From a checkpoint of a small transformer trained on Wikipedia.
Size: 10 layers, width 192, 3 heads of 32 (1 for keys and values), MLP 512 SwiGLU, 3.84M parameters.
Architecture: RMSNorm before each block, rotary positions, biases on query, key and value, capped logits.
Training: a variant of Muon for these matrices, 10297 steps.
MLP neurons of a small language model. Each row is named by its layer, matrix (gate and up: input weights; down: output weights) and neuron, and shows model dimensions 0-191. Each number is 500 + 40 x the weight over its row's rms, rounded and kept within 0 to 999. Numbers have three digits each. A neuron's up and down rows have the sign that makes its largest values positive.
After each neuron's rows, "fires after" lists the tokens most often just before its 100 highest values on Wikipedia text that the model never trained on. A number after a token or word is its count.

L3.gate64:539515474529489456481463512469581513478458494504528493563524478463482500474508578544505526442536527508535504460510480485470479507504503419503507562511529529465521520472469540459493542479482537511497477495483487510443516523462487433567551509516535393425505448529533494431483520475496515532555545528466563553433471426477525540454510492459562443510451512433446535484559483433582505469542573590505506468522488525480450533609453497539556434482510590549495520566518508516473603517536448447570519533475553521522442502527443437501486493520515469535526516522433444576502463546494499537
L3.up64:457509486549492478465429489515525497538467481469494490534515495493420514517453564500552541485542566555487534471562519516397489495459503456491464499500519601557486497486472548515488489506472553552482476511498515553476514521545506521577544484570507415493535410502550543398465512471527574530554485485551549414440504447480550546499561478465500446526465467473512493478535504450577498478498542552518530478513504519441465478539559525498507488413510544570455521507515477503425543476552484493536453545523557495541487487430446453499425455538515466533539459491417455546466495540574490547
L3.down64:437509601492510494437501500524514524516464479455464541552575535459498488463520462464452566525504544433587517451483519498517584487505528523454487488531444514518478525484515478535440473511483516531497540464490567484508472544567525499554516546512537581498519430502539532560448471506442460512428565508474498478551570480490556547518472492532443583519428530484466480509431472486489499438489480422522497496445487461510472510516492550437542480476506460517525541587476478542526471510520526452472517516421474516584562497560461489506424532536580522470431580509443473531475509424562508548
fires after: ".\n\n" 35, "==" 12, "==\n" 7, "==\n\n" 6, " (" 5

L4.gate191:460475510618530539485559583429465481546480507469472551548567495574530536512535500494411563524499476476468413513578475541468526534507493503519403450513505593517503443543430479454547554534427516506479481450449518530467454560450470485563514483501474506512540470475533462415486544522531516525519503436496489561479506506533444463439500499494534465543537550492545519532551572478510497488449515525466467515470530504527592528490502495441501533475463466557551481569478524506543457515412527474495499512524528518556502456471449512522471497493481453528539429484484407541491560508541491462
L4.up191:414505497543507487423478567412559474498542530561511599511463432401547534506452438456519495493504460508493543559470566510474501511545509479468518466457509479392554499506455506472512548427488499507455504520538546493453512590519496519547512494435490495450410514483541519548450476530515511448478527489462454499476489481510431532509487550474528476438476522523420474522439484565450474450538507510605560485478419452517493488510546510523384483469459484534486481527429481526503493476506500465511542492509548517459448493477524519523532515537540469452510501446463486505610485513483464467
L4.down191:461510546502536569536515520565526484473510512478507467499543500543550524530569539513480507559411404473465406547558505481506476587466500460474495493490466512465463496472487421495459492498389549454473516500508475497522525581445465484559491474445501511440456502540429548503511523528451563543502470506546472499507482537546402479520488487468524451466512464542482472496432537493437486517524485495536557447572556501495511526433535491536552447528477536495500426557556489453508552514480463458423441476570537471500464459527449404451513532453435532538505461434500495471503523557514520526
fires after: " (" 17, "==" 11, " \"" 11, ".\n\n" 6, "===" 6, "i" 4

L6.gate359:527458541509530501486522474538459511512495524549480434513482484496520472474538537540483454474528492464463534507589537499504507511509434471550502522535525527485492480537472446414613480570525408453479476482476471574515545571510467497504469514485472437509447469513508551480457525489546552487522410567500442554474474522483487459467554465519523519553534510550528497551513471502488461498511479591490485519459547477554532556492512502470490533421470457504541476552415482473499487473432539470480458499460532473496524487509456390501470607536532458441479465539564456473362481532562438509
L6.up359:532516467541529446625395446510490470517484501535508540503483496459525517534505491502461520489452437618508410516474557484496455526552494471560504542594524607499480477470503539575547517496452493537537492429503472522500534514474486481531535463536510505551552536526515477568464461460481498548516486518471518500559517596550496496520492461549544503495476507445546496477503454484556499499499513429553452527465425545518498494524474513500474419490555523579496506540495433504465495485483472412492511471508559549554433542474549501509587503507507508497550428550539475576563519455485467491
L6.down359:469505475578500521500476499566568535486559492471500508458490547522529528539519531532431521481532476462415635483563464380470505538545452514504451498495471482455501502476483490501491540545445562475391570438596508526443495532515502472506571579542503505560506525512497452511427497487419573534477501571571542523490524500459512472595519487548527465456484498474493519515468449468534530519493469468489545448498527521522545525532486506534486513477514445517532516592489478459551563541571518473507481502557494505495524516458495465451499465563559526532498543464534459562489479453456505481
fires after: " b" 21, "-" 19, " (" 12, " \"" 11

L3.gate85:502592498526453472529491395511530474499545523429546543465467442480558513523461501559449482536537525488573451535462537434466529475506492450536471469529530509490483553503555612480594511577519534461509536489582575441486523518486538445532503487515491472474503491544521527495466516461535479531472509515540499472542433475471502504534509484492580444393527466507517476544471497514507552460509494572518476496496551468552516517538507445448512463537507489520498486526432426462447499492529424421533541526514563450477546522535498473471550503503515462450548558516447506599579477561533467477
L3.up85:464464544460477525524472485421462432602514449462512517453527504480537512545551572479398500539409518482462440451475456445464543533536506485503486484492525523490517502540468528498604505555522467543443468439569441505485498516459517476547492496448503507471457469499585532465485520462471496501526478569540444483568463495501448490487504479537480479524468441468518538528524449514516553559588554571481514545533487443482559479515512507507500464523456497516418468502461513533503504490493509471561557413531479504583471458497461497545456559430540453391511557475514499527486455511483471572
L3.down85:484528547507426484540535488520548452516524536468483542592489449559545501485458493543451460547479504527454494530478535429513546531418525423469464490483492518488533463510537575498608540580540515465473544496514491458521461559500541499536522547476513510555497545583505600462433512535462420511530515574509484508475471563499506475529481476454498445530502539516495490437376457498498475432509503469472471476505516527523565542486496500535503440563477426484486460612465431507481535518507509466552594482559500544505583507505528473537499523468542466465508535540489538548534498510505469481
fires after: "-" 13, "." 13, " (" 12, ".\n\n" 10, "===" 5, "==" 5

L6.gate283:469544527544527429538430451388456460489496475524543560545456630422515515498501480482478517460456513560459523444463493460487540463537487516481503476537487523452438555462524571466534504497525452518458550506462563427504492542493518437518533443453454417519520508477521509514492439549555508510541537424474535520547480537504452437559548534508514444473508516495518425490497513524561476521537566504532561436464450460493569485497439487529520547542531427532505503435506516496512471476495546430529545483476512480478503526515503473468528433470486462491609432447479524514523529495513439535
L6.up283:593526478537475517504507458558482524444483429556556517543497539447505476467441468509519461513558419476531454454485463558484460522501558472505486438555521488461479584486497463476509612496519536502543456460507516497482510546474535474451493465572518472585441520477484434492526515566546517533480511534460481494535499488520507547478506492585444456568481504499495516568448454460560446492476441538552450497471529493571430446443400496558480463585461475500528530539535492531451572506511495470533510513486476441587513484516489515505472512506510418520556494553526461483465546527494441564
L6.down283:512458487460529480502455512485501501470575536443501472524536571523493518478491502435486481420482434486516463527494467506605489478565442491516520537500548462466483446456521493458533546526446468408500474492506541531474503449506529561459521521462523495590529475541557449549434516559500514527537434536586477462433508465477563472571515474530524483487550471480503481565525574522482550445448575496544555456469446555414458453456488501568491515455541522499472456511527532498458516459480559563488531550514480442519502507417437452446542446450558534478469413482491519509496498469494479461
fires after: " l" 27, " D" 11, " B" 9, " K" 9, " L" 8

L6.gate249:470395466463555466453497477481503455441506433466542454480498531493516453488468443484441464554535503485469485458544541507505507507522579449455492474579569487477441515380505473516490509541550507459482501509478488512549506452421376480500460539492477464483483495439493555488489466555502522530449515458507440471478460495562555483473555500548565464466479551558482473506444479513528484460494512491472557404482465458502570563518411478446520516497542491475473465444512512467433452470531536528567483460564500511447511590470520504493521521454504425470465531517462489515511519479450415488
L6.up249:467392481480474575560549489514426441473531492449557545451514471480567483468522515450505515499465468491465423460499500489476474522481546513495493445515536544464470490528529540382540476493577543531480442470478451546462492449537487508475499458442523409524550509569541472489443419466492513532404465450547470436554471495582548518501485448509503518488520552451549498514505520462489468523439475527545432475469497424604487505476505540459455464533482475506521503503560455521490465544445499485519526527452511532468501484520402511532553492533496555474504515395513498427480503519477486493
L6.down249:530523453484445458517467466531554432509532490436457505513461522472560494531550481470530465458513437487497527470489459494518556486537487385481487457538457498570509509457534452484431460486457508498527452502532518439479547496490490428525576527588451551459464517544506547522543519504550438469491567548513556515509447460497574508508530483472469556505486589452539533470479524523530490506526561434522455471526450534478454526516532579493432464541417509513460456512534553525490535578564538433496481501517501538462529565471520522504615468411507458519537519498552469527522552471459550485
fires after: " " 55, "===" 7, " R" 5, "." 5, " D" 5

L6.gate158:497483513467470515439535487472498470475442527524556528430448479489461518488477533550595479501519492489469446440540471480518568526440501511466543497466548531538507520513471589475412513494523449502520544555539480446512489578522465495496518519551547492494415452505485473510512560506488475491435553400564506501452477539472468503537493526470465514519413409459532478514443494469509534450465550516536507436517521490464491548446444459505540532526397509516514514541478477536553507464519511507483499500459540461499535517633562556584500498471488438483538542527626559486529506523516491551
L6.up158:526466541549517499448547592501544512477555519541506480473517500536514555471495566499532454491461527485513551495415437514514473495492562538493510514493467430557520469440545529484512494493512509455506551463512449517547535520452492517450539539558494502477439447444459533567422494496457464444480555469496465500603562518583449439468508526516612504519564530455493459476542521493455478494532520473469519555541507544437525517515466512493553504542438374538495567510497460518563565477559537498475495542559445523489503537578566507549569518547517431506493541508534520513450486491516466539
L6.down158:556557478452525498469490502474490407458502535473517499617506516486545440506596448506418464499518533522522504502477481549493477576616497552505558514589453517478468454479491416499508448413488562551458480459413466472492479489472577471492432486483489479514478547549527570471495488488479521549536456520467419519518496420523540517507568457503549391486510491491554503474476488449472484545480440452482465508527537586496475446490472493484533503499502458510548485508491493384523466516480436548519535480541501526511473448465486477496525505553501534509437538457512482485459444514511513498
fires after: " m" 35, " M" 32, " Can" 6, " c" 5, "M" 4, " Sy" 4

L3.gate458:559451473439532517498584531478480537585436505469557523400538459562531491532444496492451559481552507464499465509479498482539526482460491525441534477539472479575431541523487542521483499475529503456521515534481448439470544497517547532517486492447567524463463470528513504556500508445586492495577499426505455475509466449545523440489468497449534469480531540483521592486470474490521485512555530461496518455525496411527470404520533489552494469480511538547512405525497468501543546471516488534535480489570512378513446530552476476457472545535479462492488503485455507509570478576552409524
L3.up458:551487484421502465433440525566543412513455509463565486430444493464513492530450494517494506555470529510507489544550546517523466471503501510510492471557498448512456604505510573565434476518490492442494561509482549390494554456535488493510470499514496504498456554471543432512494551449556543458523517523499488502522496456501532504552432549540522547516570525474531473464451513506563489510553538551447585488560499463500533446480535498524484507494531551501484457556528536527572514436529541513612415485514538477514468586469448472423470478561516495442532543497521505497502564495558486520
L3.down458:424522470521503522483478584491565442556528477419494461556456503496494430545512435466500533456567464447558501501565536512521489520511528511419485538459472489510555526487484613481442471530529452532559495469585608513502497480523506492476491469566449523450497508480507480498469494460437501432533522510446534452419535494482525547445538487558522509486510528520574502515512489407449535515523489518482501528589511557532454508519527536553504510507491490455493481536546513524453476542475494496478515428498528494626586539424505494491487509503553457514502528470512549556431560475460496555
fires after: "20" 30, "\n\n" 13, "===" 6, "==" 4

L6.gate509:465507452516511566529486537453581520494445480517555487474511584539505501458473532499443532510477484469490463510542534450503472545520478538485445514535457533576583532443568515495499503502533507502576508459539437480478517554446528533523471535481439462532520544507551456494484557485582456560441577495537449514528551528470490473546556530507571498505455486501437549476496494538473495520507475524486553563551574521545604480497478500457426464491481478463606477458555545507526434430559518429490488551407477525478452447574518540505428490555538486509499513495476550514547493475520512482
L6.up509:497460537520445504487515533433527528481542502526552445576519547513530520496494519516503533510512494496542442531498449469507471540521535506482533521541478493517489539462548561523508518532468509548464483534599467495475393549529532601540525497422418500541522460520475484497487480516510436476538488505468478539498397540534451472567519546479522571513538513445482562439509486556551410560472479455507578507493442486557483451513412438484477458516551513479568465568493473431586500491517529491454505517469549495537498536508535461530545477542479484486541486555521425466566523469500454399
L6.down509:468479513473467458490457519533472485496559440513424521510492538466460593541465432545543582499493477539496439502473520532480532533433459551497527475567482546526484502536512514500474431540473526491533529562460445502464529509533585440442568501530510480496511499463510510416522449459589462569528552454467549463457573535554491546484506472506452508551418504467514520498481576504503580523440463547508480517467525512495525452510588497541483453495492545508533501593521527419505469532503516515486522489501437481435457414472466508502458499445467572504482543474520529483574577523517455440
fires after: " m" 21, " comm" 11, " M" 8, " Comm" 6, " W" 6

L3.gate155:490458504458532522583500423453473549535528539508504454483491507577510487539529522529548476457489473512514561528525499440467421562513492486473418478459487512473536476521455451541530587406495488514526493461526477501447512502551502468538541482519530555445492516524588497466504492496492516553548464577525389545498472510457566489449476432447524500475471482610477459524460508566534519477521482563485544504481524497531570473543530572486460545471573474582473487482502484543516501469484495452445559553514608493526436457520465521425522421467488491443530487521442531531502467522529501521
L3.up155:543522519509605486546545475499469478511512511447441534501468534510521531508459519546498513444504510539487503523450474498480454574588471498444488561506473504459493549573538483551559500524439587522430536474483529457451454508546514508552592481527501485486477528520490473532483553486572517492514461567487473493509551479529500431508475493478486542491484505505534488546537461590606522463520515556564611496503473464568541557553434534459461472491470491529513471464490505519532527433560487496544603538494470528504570444528403515519519411488497461520515433472471527538445495475525507548
L3.down155:509441562491506506511508552490479470535521464452495438466504508553484525499413499462529478472488481475489555496496463440457480553497435440507518550411557576451548470518480441537526574520447533519516553453577515466502424512534486454502539512535491509508453490442482499518537483524570427515485462524478505461481493448419530493475532448526523505486536478549504481441367490429514486511517490534520512439549492494535520461498462562567484467507525492498553452536457554494527536531508520536477527490546454504480522480465352483479512471522601519491605442542478523529480571529524558503
fires after: " (" 21, "-" 14, ".\n\n" 13, " \"" 5